Weights of a small transformer language model: attention and MLP in parallel, 768M tokens.
MLP neurons of a small language model. Each row is named by its layer, matrix (down: output weights) and neuron, and shows model dimensions 128-255. Each number is 128 + 32 x the weight over its row's rms, rounded and kept within 0 to 255. Numbers have three digits each.
A block is one neuron, or neurons of one layer that tend to fire together. Before each block is what it responds to, as a language model described it from the Wikipedia text at the highest values.

Description: Wikitext heading closers. Closing == or === markers ending Wikipedia section headings (== History ==, ==Early life==), plus table separator rows like |---|---|.
L2.down39:123108137112125109087164081115119190194139095184150134151128118063098100092109159119149135092167155115111148153075177089165042104227159090119136155207061134134135114114127117102054156121110129186100097083190103113130093113108113153124073169133138136156210133138146154138091135118076141146133172120129134085120119143123180129124099106101135116143150156085127153129116117070058140143139
L2.down47:118150154076165126157157144145101093175170126037162093099179114088156112152088113116165151107155171127122104194101114104183137155161138135125113112153085116070084121115129114117085125120116098150198106137133136131038123165089207107135068087156135122150170133170098092166131102113083103147092182112112101170098153159117107096170101145139107079123112157058088152059074180140161157176136
L2.down116:186118139076061145216103136118142118162075154135171100183101114112133141174140096137143111109143180113133159109144109167145205143086094128148118094167084131082109158138067118188114147120125139205161164134137142172120118164109084090102160190148146102162087095114161126157188170120135093133154127099102095139149123157102143129095146119192159195133067145083122161109121111150080067151116
L2.down137:183113068114171114110143125082128120072098171116143176205133135040129099088160122095128146034126107082112111073095072145132078152124120075181108108141128141135163116109128193118140125136086085178136113109128139154129104084109182161142147129102079088120157123120161149153089145111099114131159113149167123116149148134116174099129108147104092119128155114116119109060131138149100146139070

Description: Section and paragraph ends. Closing == of Wikipedia section headings (Filmography, Honours, Demographics), plus sentence-final periods and line breaks ending paragraphs or article titles.
L6.down164:122124101128099125142162085098097139115110124097047124125144070141189083071159133186088128144108135123131125086066169137103180139148180120185149139158091138126085139121132114142076125143137121124136131128135148144152126145090102125153177195154100153122132147104153164085125171104110110199119130107161046053142073125150108105135129047143148191102140109122093155143181165125170090110149

Description: Section boundary markers. Closing == of wiki section headings (Honours, Filmography, Examples) and line breaks after sentence-final periods or article-title lines ending paragraphs.
L6.down477:155141093141097104135187106129122155114124115073055119114111042150192114070151125146128142154137094140135124103034175137104148156160191111178137151116116181134088143112145116139065130164132107149150145119137161118161094142117122113150157191162105141116150126083169182113104164118135091169123111108159031047144108128141092077122121044140151190106109153123092141138158178154168149127136

Description: Transfer and action verbs. Verbs, often -ing forms or infinitives after to/while/and, about giving, getting or doing something, such as receiving, giving, deliver, obtain, taking; the -ing suffix in words like backing also counts.
L2.down143:136074154162155165146111121128169141131146132148136169165084141103140077158089148075115141097079102072131091134200081119110093135170094173131137120181116102126117078133116135114137106113134107172077128127103117133141122174115078113076147202125047205185130141172104104114134115104150134182139138152106143112162067154121198207069166063139156112146079082114151144108095143121162204094095
L2.down436:098100134093053127176111195137105142115132119129118173101179133141100130115135172076097147112054124103127127108163184148154051155192102109150049114102115112140086163152126130113122120087169078087157177144126123108124122102108063176067133134150159139180118091114105112121156126142185152148055096154160145143156179111107129121133086112157165103132109164184148112163076137136127101151083
L2.down581:098124139075150148174136106103168143190137209136125103111103161123101133130124121103115146075148162131112102055204161075087129165132158120110104121143108140152123100145085150127129090093163164138101172108091086132106160096127159172121180145122069192100094096128108121114141099108129155157104103083113142192089108141167176124100120158148126138111142124065120158158148194113144146140129
L2.down815:095092135111091142150132141139167165185117070114128124078030102115132135133154108148147066106068127143151094105181109161105161144133191154097134204105086150139064100090117152159100121141163109081163191123118132157157185119139154167154130111164079175152089087100122242152157141118156148113166214079082165185107136123114146129128157124162130134143128088118111117153139133101132170123134

Description: Section and paragraph ends. Closing == of wiki section headings such as ==History==, ==Honours== or == Early life ==, plus line breaks and final periods ending paragraphs or list items.
L7.down72:128152133088073105131133116128130105109135141141093148140094036086159115160113130151121148144168108179131109185111121177086108079047144131155099129131133095091089130176163133153136125154166149133143085162049166209124153128113125135158138102095096150184146140121172149182142178146107127172117045120179056157151155112066166092132101088096136168132179136194110136112148047084155111162168
L7.down305:112082063080127086130081080142075155115115139142185141096184104115092118073103116134123116165133121154162113138129085069090109123111069180137119110111183164144139145137173117151136127151176151099148133129110090161111121149137105089152122161153171129091088176182056167141098192162123089125215158172144142093091150107107188084081081174140145110162129150123101108100127124097102107163139
L7.down386:142103149118137196151098107094106063129124103144149149138083095154167121100111176120133126167166191153144110079043038149092143159151140146137112104158104182122166105180165127109106156110165132183172104167089109123082115131148107171127109153149139117124134076102134153130157154087135123106092172092095069102123093090083166110125102128136133152121142125181088170135162121097116113101081
L7.down421:055157164148128123158142100150108136181178123098107096181125102121122167135066138166086083075130106166110136087072120168136123107124152137129104152147108073201138159113111148154124163098132142125142163122136189116097103165140156152126099091148134110126106178101137121149130167121121155137163163120141073141133093143056109165120119211147155166110124133131105154134097177103124114142070
L7.down464:124077125118118139131136159116148124097163152123134132149151149071161065107074168078184091105114101129094123135093061068111186147061117134166192116093108076177112134129109141143190116130160091086104141108087122111175147155125104128104153133132157127166129117096155124134189129130091140136155136151068124148124138160064160116121134143110143073135185091103101138141194145157121070128134
L7.down511:113100099125158145164181116125160188136124169095101131123164143109196111171116182179125113168092080128136133037195110057110133149111190157088096114144124158114146174145122112115161175157123108129194154143144166197081128132080114126103119189142081147147140162171118114078153210089131117136107131074154099105120111063144131137148135072173160169089086156138104172105117110121124064129109
L7.down526:096138149116152077149139104157117147100107031160125107133163109163090085166132142086091102133115097104137107084148119122099141181089175137118151112154131085132116162144101140135152157075132074104153097085138164143125113153119110055184097113135142117109094144144085121161124124139086100169179145108139067168147062086180135101139143117110160146121142203143080073139145094054149128128140
L7.down540:135141109142104120145153093135090102113151155110118131123105111147148147123154123158164114167115176092132141110000158118093164138188115155172124157148127150109098077128168145152093150100112145116115109122115122158190139090118149108158170150165082131098137140122101165125119114145116080126134123161117143072151133116132134107149098119137141163099154125085108110129141145130083150135143
L7.down558:148154156098139107140138090158083077146113131158143190128136118117114129171136170128136118131137109173097103087146080149128082105135110163050077094104125129146119153151113123137160122111172157156146094073104157139113146081159077189077085172098151110113117128144140138113156213122084122144168094080131107171115125152124091130124037081152157045142158159167113109139143066116100140163158
L7.down578:127135156140094083182116140127137165133124069085131139115111076132136127080122112172094120205112156119106115091042103114079130168168189164169183146175184128119147127128095130151115145138137099121124149140146156146145151136159132143112127161158159081136142071165166199106179138095116143155073074105107147080164158147167113129133095138110098120123149134141143092126143192121154126120098
L7.down590:135221124112091119174136132103083161165118154127092158123130101138119071085132097130127163150157119122150089170084092115119074122133111105153189160135118151111091135135148144137082100095138107102097102037159163180113129147076120113176154179141158151095161095134166124078103148114114133156156125143178117165116045112144165135111156151137092107113094100075110091100145073129170134130174
L7.down840:139147113118097118134137111124146108129137140064093143117138080129170162096170123154161115141122131127137122102000116127090159123145155153135137151133121160142115114117162138124078124161145124142159121167145146133178088130104127105138162160145086128123152120131169214082145137105117128154114160136135080053138115106145129140137109100183153175135124153147122177117151144140125124124136
L7.down855:098067114162152121165160149092163145132126166143091122153091106172156142109114156153158140149119130120108152074053107174074142063108098152120150123076100152091128167108086135106093087106089129114089175169136115145106116152155164157169145124128093163150110144141137161112154120169128112128146102082156164154185119093171128171055128108163139132158142161175142149176126186117123131173134
L7.down882:169091170119115155127101148144169118104118160165102116108151120095152109213081146115111065069101167129139160121138107121095070116130119131129138145120104122090132110196139131179098142148185158142198106145189123148119140131126161169193142134171138138128123084154104159087110097114104153140115165175144129081085123157059113109168077161152099121114123076073184096167156111117144128194132
L7.down892:157106117127136099143154134098127156141120144119120143121145117135144132117186151162127093199143147123116129114000141180085118126151103146156150136099136150131106080144158122113096130151164132149162116144126110110128099156096135160157185179145139141148140082127151171123113124162160157107159149122107136104136127154132113109114109103135112141130103107100150138077160097098128133128150
L7.down922:096176171149111106114151094092111097122132124123175129136164100125132097157126118119166114061151141059095130137120147103108152099177128144125111167134167148085132154147167100165145096184112103125131082110133137124137093132139085103165115121120131115153119114093130110122184145076213097119084159147084125145132163132050149141118143160121137221131152127125092208178135133148166101108133

Description: List-separating commas. Commas, and sometimes closing parentheses, semicolons or dashes, ending a noun phrase within a list or series, e.g. rock, computers, gardens.
L7.down20:130116113145163141132124066084183184166156130142153120146080136168133155120120078151090131132140106145147112117092112112077144097148083113133080083119087164156090201176111137084134130112189083177136120124166144107159148132174096099180040163127095094097112179180151113089131110180101174099132113121112149142099158136070071174085109111125076110031088118116164097147125167149107150076172
L7.down243:093087147119152177084068067095126211095132142133137108085061129144140105119116221109092144144120107171106147170150084067104145154195088117131101110115067149073170125100081160102135111114120126096128142131151077091132110086101140109174167125161104099132141153110143113141128121100083138107164113143137141118153101199110080114127075153108069104152161134132124096136143139102186125170098
L7.down250:100168149095116126166134073134120108152132131133178103168089123120132144120030155141116118186137114110095170095120140155112143091158113116152127129188171121146114095091142133129136094113119170218122161173105118141135129200086093088111122162108114128167115120152115129150143149169108065102158133138119138215168161143034076137071139138118098146138130164152118068114160097099134159132078
L7.down266:137126132117166107163128117089101122097170133071202080153141138138141151110130107166149071203135114141065183151112098127138125154135115134133133126117066085075101071129158092129127109131101188159165118196117104126183137128141075090114124101180095142155143081117181139184080076097118120091140173167151107186201158110127126126117097121093127098103189135180112183146127211117083153166134
L7.down342:111107133087139089107115175171163136158061108160120100207105107121106032168154088111121125146149171150181117127108159132098131148136151123166152085182119132126134204115104144157159123127175064085124113138109082170098173170124048104112131115049117128147119098161079073196122141118125134146142115139100095175117110098053142108190102109152111158134151121118122077146150069162102128111138
L7.down360:133121151124123121086118116121162179159123192135137123166173142159087190182087110137141126191131129089166130191043115164044117109092072135130129136183117135118149122097146135142172082107125122131143095102102145128114115184081110124111161124089097069159115163173167131148156141101128085107164094092143096152167140141118113134135118154123120200048094147126161108118094144145158132163101
L7.down402:133101047110097090141149100121140111127109105169088111139169122138092124145146113100108094123129124113108157152156154132128075097192090140126103154058112102118111190099116125184105203073129094125176154175100108126177168190157106135142087153112134094159141200163203052184173109183131091177138118135158135147140086127068128160145158158095145158126142160184129142116094183150133082064086
L7.down407:116083137104146140116099164096169106159110118139120123090107154124121165101124143182139118138156155123204072123130105108138129148150110119204127068140157125146097110121194125117145123160132105187082092147166135127031061149118138158155086104185122121071112127174084098108136144119176162170162130137085104092130156130135084130158193059156108145169154110095100148229129064177114140110113
L7.down603:117183092073069070146153114151152164104126148090084104156103159073132115164144034116142168089150145164151142093104156150127135120137066094116131120137136106184145131138096149120143155139094134135128093133109171164125053165135092160144111131106143110105095128123124083130093136140070062154120105166105088091104170135152153130169125088147175160129075069187150118135037158086137105175120
L7.down717:109095125102162176122133116099081131152161074182168203109149081108120116147190080108164126096175159116129169146167134147121101126120140170104054131120146125168125135085134099118158139161163214183140163154184095168141167161138105157163101093127139092113142107126112149126141170103112145175140100124071097135092097070120154165150128109103085138180184113081207079109130207151179144120118
L7.down725:104112119126139151121129130204088076127101144137137133100163121130136110181116143131140083155189107100074068114180082142118115100168074161188087091145088121132145135086129154110080153134110161168131183147163162126130164200133131133140132158130067099176061134155108105122159152184124146113091150130180048143188132152098148154133149145164098136119120098121151140112123100117111087076147
L7.down743:138121130135088182144084067124148092114107158086104111112115123119155095107113110149107168159127148133159159105041207136185123157194095143093126149162135128136115139191167114185103062075147190167154114135140102126097112169146134166076119132097125118165202103170139123160157127095114069141127082080154134186102175131113138125123092134184119156124104115142150185147087091116135121094144
L7.down802:100083199087130090169076168107120150109120106143161116106160061139115106101129119120144126080149163145141169130098140146086085122145131122044126085124147133129101195095165135183106121090104137150101124091134120137080135102161160163161114090111127140142181158115119183168119140082126099139143126134123158156145104137152110126104072085126063119150114112125195083123137112115130072119152
L7.down805:085112159100148084185106128090145118130111120130127134117139116163157085117095151078133169115112102168140105137177075210155089119120123101182090145116146087109101173167135152029133110118145127157179133130094166139067111126169131098187071123100147060164116089134136078153082165107123131119145166114166097102120125142137171126116113111052124117106130111143131160125198119093164108132121
L7.down960:087142134099141102157070124106127134189194076124124061132154122121129137095096122141099112132149090165151126203169133123052096138147159136124168100138092077154134141082161155114162132104121197106166155106031115130121185162103144146113196115131133143087135162155149117149153130169166105195113124116132082137233118125086159135126152151061139097146131112123067061143192151073122132133113
L7.down994:114059128107144064126138048153067161164163089116173115103118100192130168100174091132115084124151106161123162137097146148179160148107147144106100183095190154137125136160068118133122094130156083081086166139178125191135145141122106098129142136143114105126175077105100170121171160101137159136110142075112065134165104109161143149099141135112185127157056181090145123092146096105169113118111

Description: Verb endings before objects. Final piece of a transitive verb, usually an infinitive after "to", just before its object: analy-ze, yie-ld, to identify, document-ing.
L6.down853:126171154218143151144100110123134162145117126122132149081089147120140136137148103219147140125128114106113121093084163200093082204143173105116113114144075137091116120133130075179142125160157101119103123111125096187124119149114091174155134146153101163115083132122183081088165107176120149143179139062086154178094112162132129162090111159159148085133128124120128124185169081164129059164150

Description: Section heading closers. Closing equals-sign markup (==, ===, ====) that ends Wikipedia section headings such as Career, Early life, See also, Top goalscorers.
L2.down12:130150101133101118091138153174149120077121162113149103108116117088148115131105106130203193143110130156081106177194160129161098141157127092101102098083078084157098096126136127087163148126145133164064108117155124077122162144150142110180106141128067068149117098131086125114100117096099122123078183111143120131127101102156092175106150099093153153129144087074067092112151146117126167152159
L2.down269:083055116124084130157089103140147111150127128079149080118131127134101116128157065145126089100120179149105175170158112116113136136162163129162179123180113136132081072046067189147099124162085169198051149136155125054150145110107134130182083132107147126119111096069113130177129112173185148149181155128110123092127094115149102118076103148156126142173132107084138128125101128119127169118146
L2.down685:188185159092136079116184109106137165104164102105136109109137172107127139152130115141170109082131172201177195149171087100127142084141166058145161136107065132139128111090134124139090147148053113171132124099115162079095083111139061128126134154079116105117217138064100150092117144135127138135164099095148162109131174147144108158123128164108111152184160166106088141105091114114152122180107
L2.down759:183134124131117146130185166155171128124141146161119092125157154071136074090112104112137126119154156153123115163136102084172073130160112086107149034145097121149071093123114097077113107165077129103152159128130157057091060175121115114158101151183059094116129088095109123087166137099094176165128134114083166102121125148127177148101083141156157125133160154126149179103156167095140190171148

Description: Verb completion before object. Tokens that complete a word or verb whose object or clause comes next, often split verbs after "to": e'at', reimbur'se', rega'in', plus "that" and "However".
L7.down38:123125120118137130147122159145138137092111107135117169123132237130133120133108124126140142135125133128097200089046114147147154127105136118175053157103118162160139144156102124149158112140193124146114148071131121180134186090111124089102157201124110158136137118163064090108098122099137109170118155136123152135181083113197099141094144152119141120140104146136150161119173141122168138137097
L7.down43:103157148148146114175105164155100151129081116166104124083138073153172122132135137135171162099071171156101175099144157075106103152111120146145131107088160152160096112123116112144159166186130120134090089101027137136115113142139100149153129102159146148138151122099125008163127084132143125124115057085223158106117117069139110128083077154104136156133102104090085079131152117171090127161149
L7.down193:124112103117133149101119102108112086095128166115107153159129198121186160120110133090090116123120147181154120168146122148154116118047140076109074128050129132129139148138052118104134126153135138174141120111199088127143088194106113107151089148083149105161112083073105113131144120122077154161134132117100182122105122170103062122151069078121134154091114103139121170150162092120100144057110
L7.down200:082138176106164120105129106097096126098073086132140147078174158120132138140128117148111107157157074120184112164089107144168153136112150106096146071102135138172128072077122180142138126102164163097116150157096168138085129143188103113130113123105190090150137124116207088128099074129144145056131104147112151128155151131131196101158194135115074194171103130135166131116117149080128101195149
L7.down215:129149108132043121146152114101103110171129171128095138154190168085129140156047166114091105039171086101156095178120139132123127154093137111108109086130106106161139106129116086172144134175125134158141148094104132118119109143160140092151099059112096139137115149184124086110092111173136089154171117088077065124109134064110083074113160172103198141165195144136103106150162154206152122040113
L7.down340:143139105111112151078165094135150069102103151128127111117181178084101154151146113130136216101090120089148155150123147076192131128156114080141103147142149162064133136111130157103131122138104198131144156089157186150112138117142087088136072083195132093172112085125115111123131173160117204166131104127095125145156062144079132126144132100127085194126105118055133033133068100111132141144135
L7.down359:087151127149146160121118091111149018134120148101122119169143148095135115135171128100129097167101154102123050123045085154034092157102079092092098153154192045116101157153119074165117125127151121163154142117132180122136192180118127146120137171093153189160140139146123141127142143132117089111146154154112095134107156148075085138116110151165156114181100099110146083133097115141134155087114
L7.down367:130149090103132085120139122131079134150142122142145183126123139106122143052112191124134212098115099101155127137181073128122146155151134145207174148132130091148123090185111162123098111171143160079144122123088106077164132088156131122132098135137162146224160134171125184174148088131120129123066141121107117153145085147122101151118147151086067148146140148107135137102126154108125127126124
L7.down380:126186102154136088153144121108121121101052147135145129094138133120098169181114129191113137100110094130115103085091100136117118147107148159101097157125129153162117152121149113114147139153129102122151139115115061129138136099143124166205147098145063081119162096141095192108124172125129161160132058131100114151068154086145112196139133107123116135086137094142110178185107123139122200150134
L7.down455:114177117101068163113084042102144112182166130102133118081090140133117129084133136142181155141092107147141152122100137117087147125150127109121113120133138190127098150143131160121167107109124083111092118115106082158147159108091128161120112114145131121129056069138140114149199101114119131130120145079077095156083193188100127169084082133152201162127118128086091131166171151092137081118100
L7.down543:151110134136149156120201101189185107113157132163123124150130097112132122160154101111137104101153134134136163094146077169097130130085109128098111125120123053136115114124085098150128184081102206169153159116105120141100150134182148079136106105145105125182156095139167128117091154057140095121111200160129072156171149154073138186101134096063047093119137156171090150101190127136120124133099
L7.down594:144058111081104152139100152153090164120128048123133142133111143179103112172104076095076069094056108113181130124034123141151114145087123125130185116100155085131182139090127180157117119127143142151160103147155200093092141139174151087126135099115170057159199156125139118104128138161117096135152114158171101181170130157195134120153139108122082127127091131188178180108121131115125164166128
L7.down732:128099138153163117167134099138166144123110125146118093179152119126149126139099074081186132118184097121086140137149135138140066103058116132141082140166143153085192193038118190134100098187082138123120123135142136138140136111092093099126137064104096100156200153161163165122177126097136144137161066155200139142118087160190134129175171079115165063146165117135143113114150135155175087160176
L7.down864:086154173120072097181096183172145109124117142138105108115163124187139116147135139100107168146155146189129131132088111145194113130088127101137136084183121116136200173010114106151160161076117167134111083182130174148173106126119137057126109085111078136112122109103199141157106135103159108142116127189142113125119085074151137163148116107123158153094159111134172160072175088150100121126121
L7.down883:139156127149122139130155142171150096130155129125116154111141140099119143057142199121075157124143143145113092172104131093117144183105100152150157092080119121085123148169194158159123124024132142098148128066114129196124145127113170186151141097076091170112142149079142101164140144086113107168126136153071115124133120155223137184101138137152103121181126122144145096117146109127173115097142
L7.down973:180117148151126101159123157121102133130108138173128162150110119109147128103112166141147118133076172116111116100156150161130161141169083167152111077119124135118111091156104165149098132147133131167119135115190138162145162121133116085126196132166177108172107133151119157144112082064127125123164123165151096177087170170090136113133107146135099125085126068080157133163178167126135137097115

Description: Clause-ending punctuation. Semicolons, colons, commas, dashes, parentheses and closing header marks ending a clause or heading, e.g. "failure;", "Inductees==".
L2.down119:063140116157092132103177121120142109179082082052141088130165124108164107111147137115143129110191154175154197111093121087172086127062199139134155097098070154138160196121113087183069116088101131159111087047143172152150121149062145133154129126092092130101174096162116127089119142118079190138111127061127117168130138137134135169088092157165147101150153114140168110084103155146069153157110
L2.down402:114118140100180133109099134134154170046066159152168067098154147109121107141112147151092148102101114090193171134081105119187062143117155119062167063128165117165122192119150110091154124133135123120186085084070142153154152115126092146152183112150108102120165141135131111089160146169090198012095151161203129120116088141124128101124128068145179147139126125153088084139125090133070134127125
L2.down454:076143167094133064120077160120219159124099162162076095154064095114081118139119101135125121066155171172174131139076143105117092129116141112134116116125143170081131085166154140137130183130104125098200119091156124205184166134117123181140015141062161085126121164120167139082157162188104159117096085136152097129126089117160151098120157116110060124121104177138163170130135094148117169146129
L2.down515:118105103151139113126150146070136145152107120165128062156142118082181078100106116126158166070164107168169184083129199200161100099068160099157114083112114152085149139166133060153083173135155120150151102093149129088165140141114182123135092142108098083131112167172142153100179160149146130040113072132147093155125076093150091144090131146160123153083139130163190120144088153091154132101196

Description: List-separating commas. Commas right after the first item of an enumeration, as in band personnel roles (vocals, guitar), "such as maize, rice" and medal tallies; weakly, mid-word pieces like talent-ed, fem-ale.
L6.down614:138072122198151143109130165132137137085164105093094138113083090153135104094089137101116160186169157095203112147024113157101123122118116176151166130131112110144174107120174097166159110148135136161132129136079124126082141090151137138138110155131091157154147158151171116142113186139165064104130081104087134148095131124165142137081134177201144158144074134128160138181063154152177121191120

Description: Section boundary markers. Closing == of Wikipedia section headings such as ==History==, ==Early life==, and the line break ending a paragraph before a new section or paragraph.
L7.down35:171120098085145063163132124113137121105131161110117161148137100130157114124199126158107114173131124131110130115062127081132148123157185112134143062113138191146101142119157155122062178167149107112141135137105172076179050158150177122097136131165071102154122137142151115125113156108156147140111086130162074120165131129103144089109120121125081188143177109068150124153137158116145129126105
L7.down58:141128117101126151146173105146069131121136122185160083149148080117135194149149152211131113114115147116151094110179135149119152129122153098137124119178153143119137125084135088132075118084136134152126157079086105125098155172140090159121148148106117110125112159128147110094134120100154128098125114133180038124178049085174127108096137080137159137120190108132108085075101150111176102136135
L7.down277:120159177121161137114148107162103131118134109203075144175117067076181180111061138174128181129175125142105131111176164175133130117113108129164142111181090146118162126101106092199089127162176086095134108102131071106127136086165074119120156191113105125054137081098131127128127125153148103139165060139099092103124120140058102150116154152132076059075163141122146130149118106113132160111145
L7.down279:164126128144111124203105152115116152154118190132107193105141096103146105126141154120136105210123074149111112085110136156044087103115086111181152131116082168160100182161127122104119111115196110161145077109097171137139153140090090134123109167162104199138110137079114108130129169136164109126146109131111074126188156150138094157075145103152113114145127107118059133171097183101134113157173
L7.down332:139161130099116152085186122131140108208152059084146124197191122156107048121159132139107148084141083096151080125086124147064075171097161129091129124090170079097114161201139076128089177090113127163133159162118099123086105156135099179153138171136152073176195171111150207097181191127085086172112122121094096168110140134126127139130104123155126108157143119196116150148108143098132127119105
L7.down344:143136138132118160114140167127124104082164105170154116109127092123091132101104149180074132152129155115085049102130099099108125169073191063082150128137174124132159116189167083123147149142096100123166132190128155161071158170108127139131178138122185138120068179148118096151169100064083136117128104102084115048121167171118156188100179158151153080180148117128116101134112109157141111114087
L7.down552:149131110141122128136155139126105137120183115097081138153168082134159091104194117155148130163149134166140109057000128177099157177133203150120154124098106156147094137148146055169096155115179154145172149158125110179127137152107135161142134165123118139131136090096089173117117171123136112166126145128150089117123116127147152102156054093130104132118137125104089119102104158128104133133148
L7.down589:087170108085136087138118082114104148114101131135093180126128126031155089115131178128160090083111094147099094134158093113052160147133177085155113146167080066131143147125105156132073110205182135175128126171034165084182159165092120092158122171140110177136106125106137184109102108110154136178114158160181135120168131157085066130065158119148124099114144158175030088100158117158100080178140
L7.down649:109110147104140141158056116105088163077179152177139098086071079128135137144148104120128155136167143140158105100133129090156076115095105136212199126169142159169183109166190139139073142137126119154079099101099140159128138095080081138161101129139111148142099115095106116148132150169082103106116112107118122167136108104112072101131075139076153173127153060116130082143160092135068153082093
L7.down700:115111089105052107096113095107122138120141146161096170153134116053119121099141112154127143152118112128139112129025129087171143091142135148124176144159110192181122073095155108122157080140136126098154130144122157101174103150113111103202112203199147144096113121092120191120124108166132152144148192136169107093197118113101119187116115103132134165138111149162113138158152066082123127150126
L7.down820:141138150131160164179110149145139101141208085182067209095134101128117093133047204095157127133115106215159168131071149174125094119100074120090103167141147078147146129154138106106120130134107191119166155151089187196169115125114168086127120149088123095140109094168112105135127139169119123159073110129134100151120133111118106139110141175086150171142147153163131134111186165062151127132132
L7.down865:113121129141162127129143135084096204104130112132148129127168102124097164202207071071126120167099120139132162069161106180080068137102164156158097130113101140181149127165169105136104178139119142139113142106129138114130179089165090152173096080117117086134117141122148098165125092116167115118087148164116087144120074108148085111182075154109176090134203113155149133115165156108114093121117
L7.down941:160154113121118143132070141144103139142119096152159128155176132169148141112210159137151116112118124166086164124118102122123090156132140153086164192143132134120063182155187155127104157158088074167141079101138145128131167082119090073202134119134141090099111118091176182088109136138116150130121090180162154133131125196136075130049150165152137073133113125121096070130146130124117132232084
L7.down955:059168105133122158129157169107120136084147142065138115098099133111133158139110163179142149110085112178080110118041147124094067061108149136129149125110131127157129099128118144097133168080100145154107157102105126140152121086080175152108193128112106160121163103099186207130101121174124108105129174153102088070132099139074170141116108126080169190174166085189126159109098129134095141106143
L7.down982:108139133166148128190173073133115107166145109094117133141163118146082076106096117089116145142186179096153158137033133082111133146119179115128132113141108173095153071094160098095093092126088120129135130137110178127127132118122141128100161159147133149158118101128160154174123111123135119141196148133120145098148126137126154110166131175161129094121144122137154160133181102142127144150084
L7.down1013:151140124116158104161126142066154066169159102082153128117160121199166158127169090158183135093116094180133143094120166149089138154150104168182078085138150112132150121128117066118126139075157113139123121121139174083156144137147092123177122133126166139169156093100134144113060122133134139110114167157141092131041157151131131120186093148072155119161118083103067162083167143171099116132178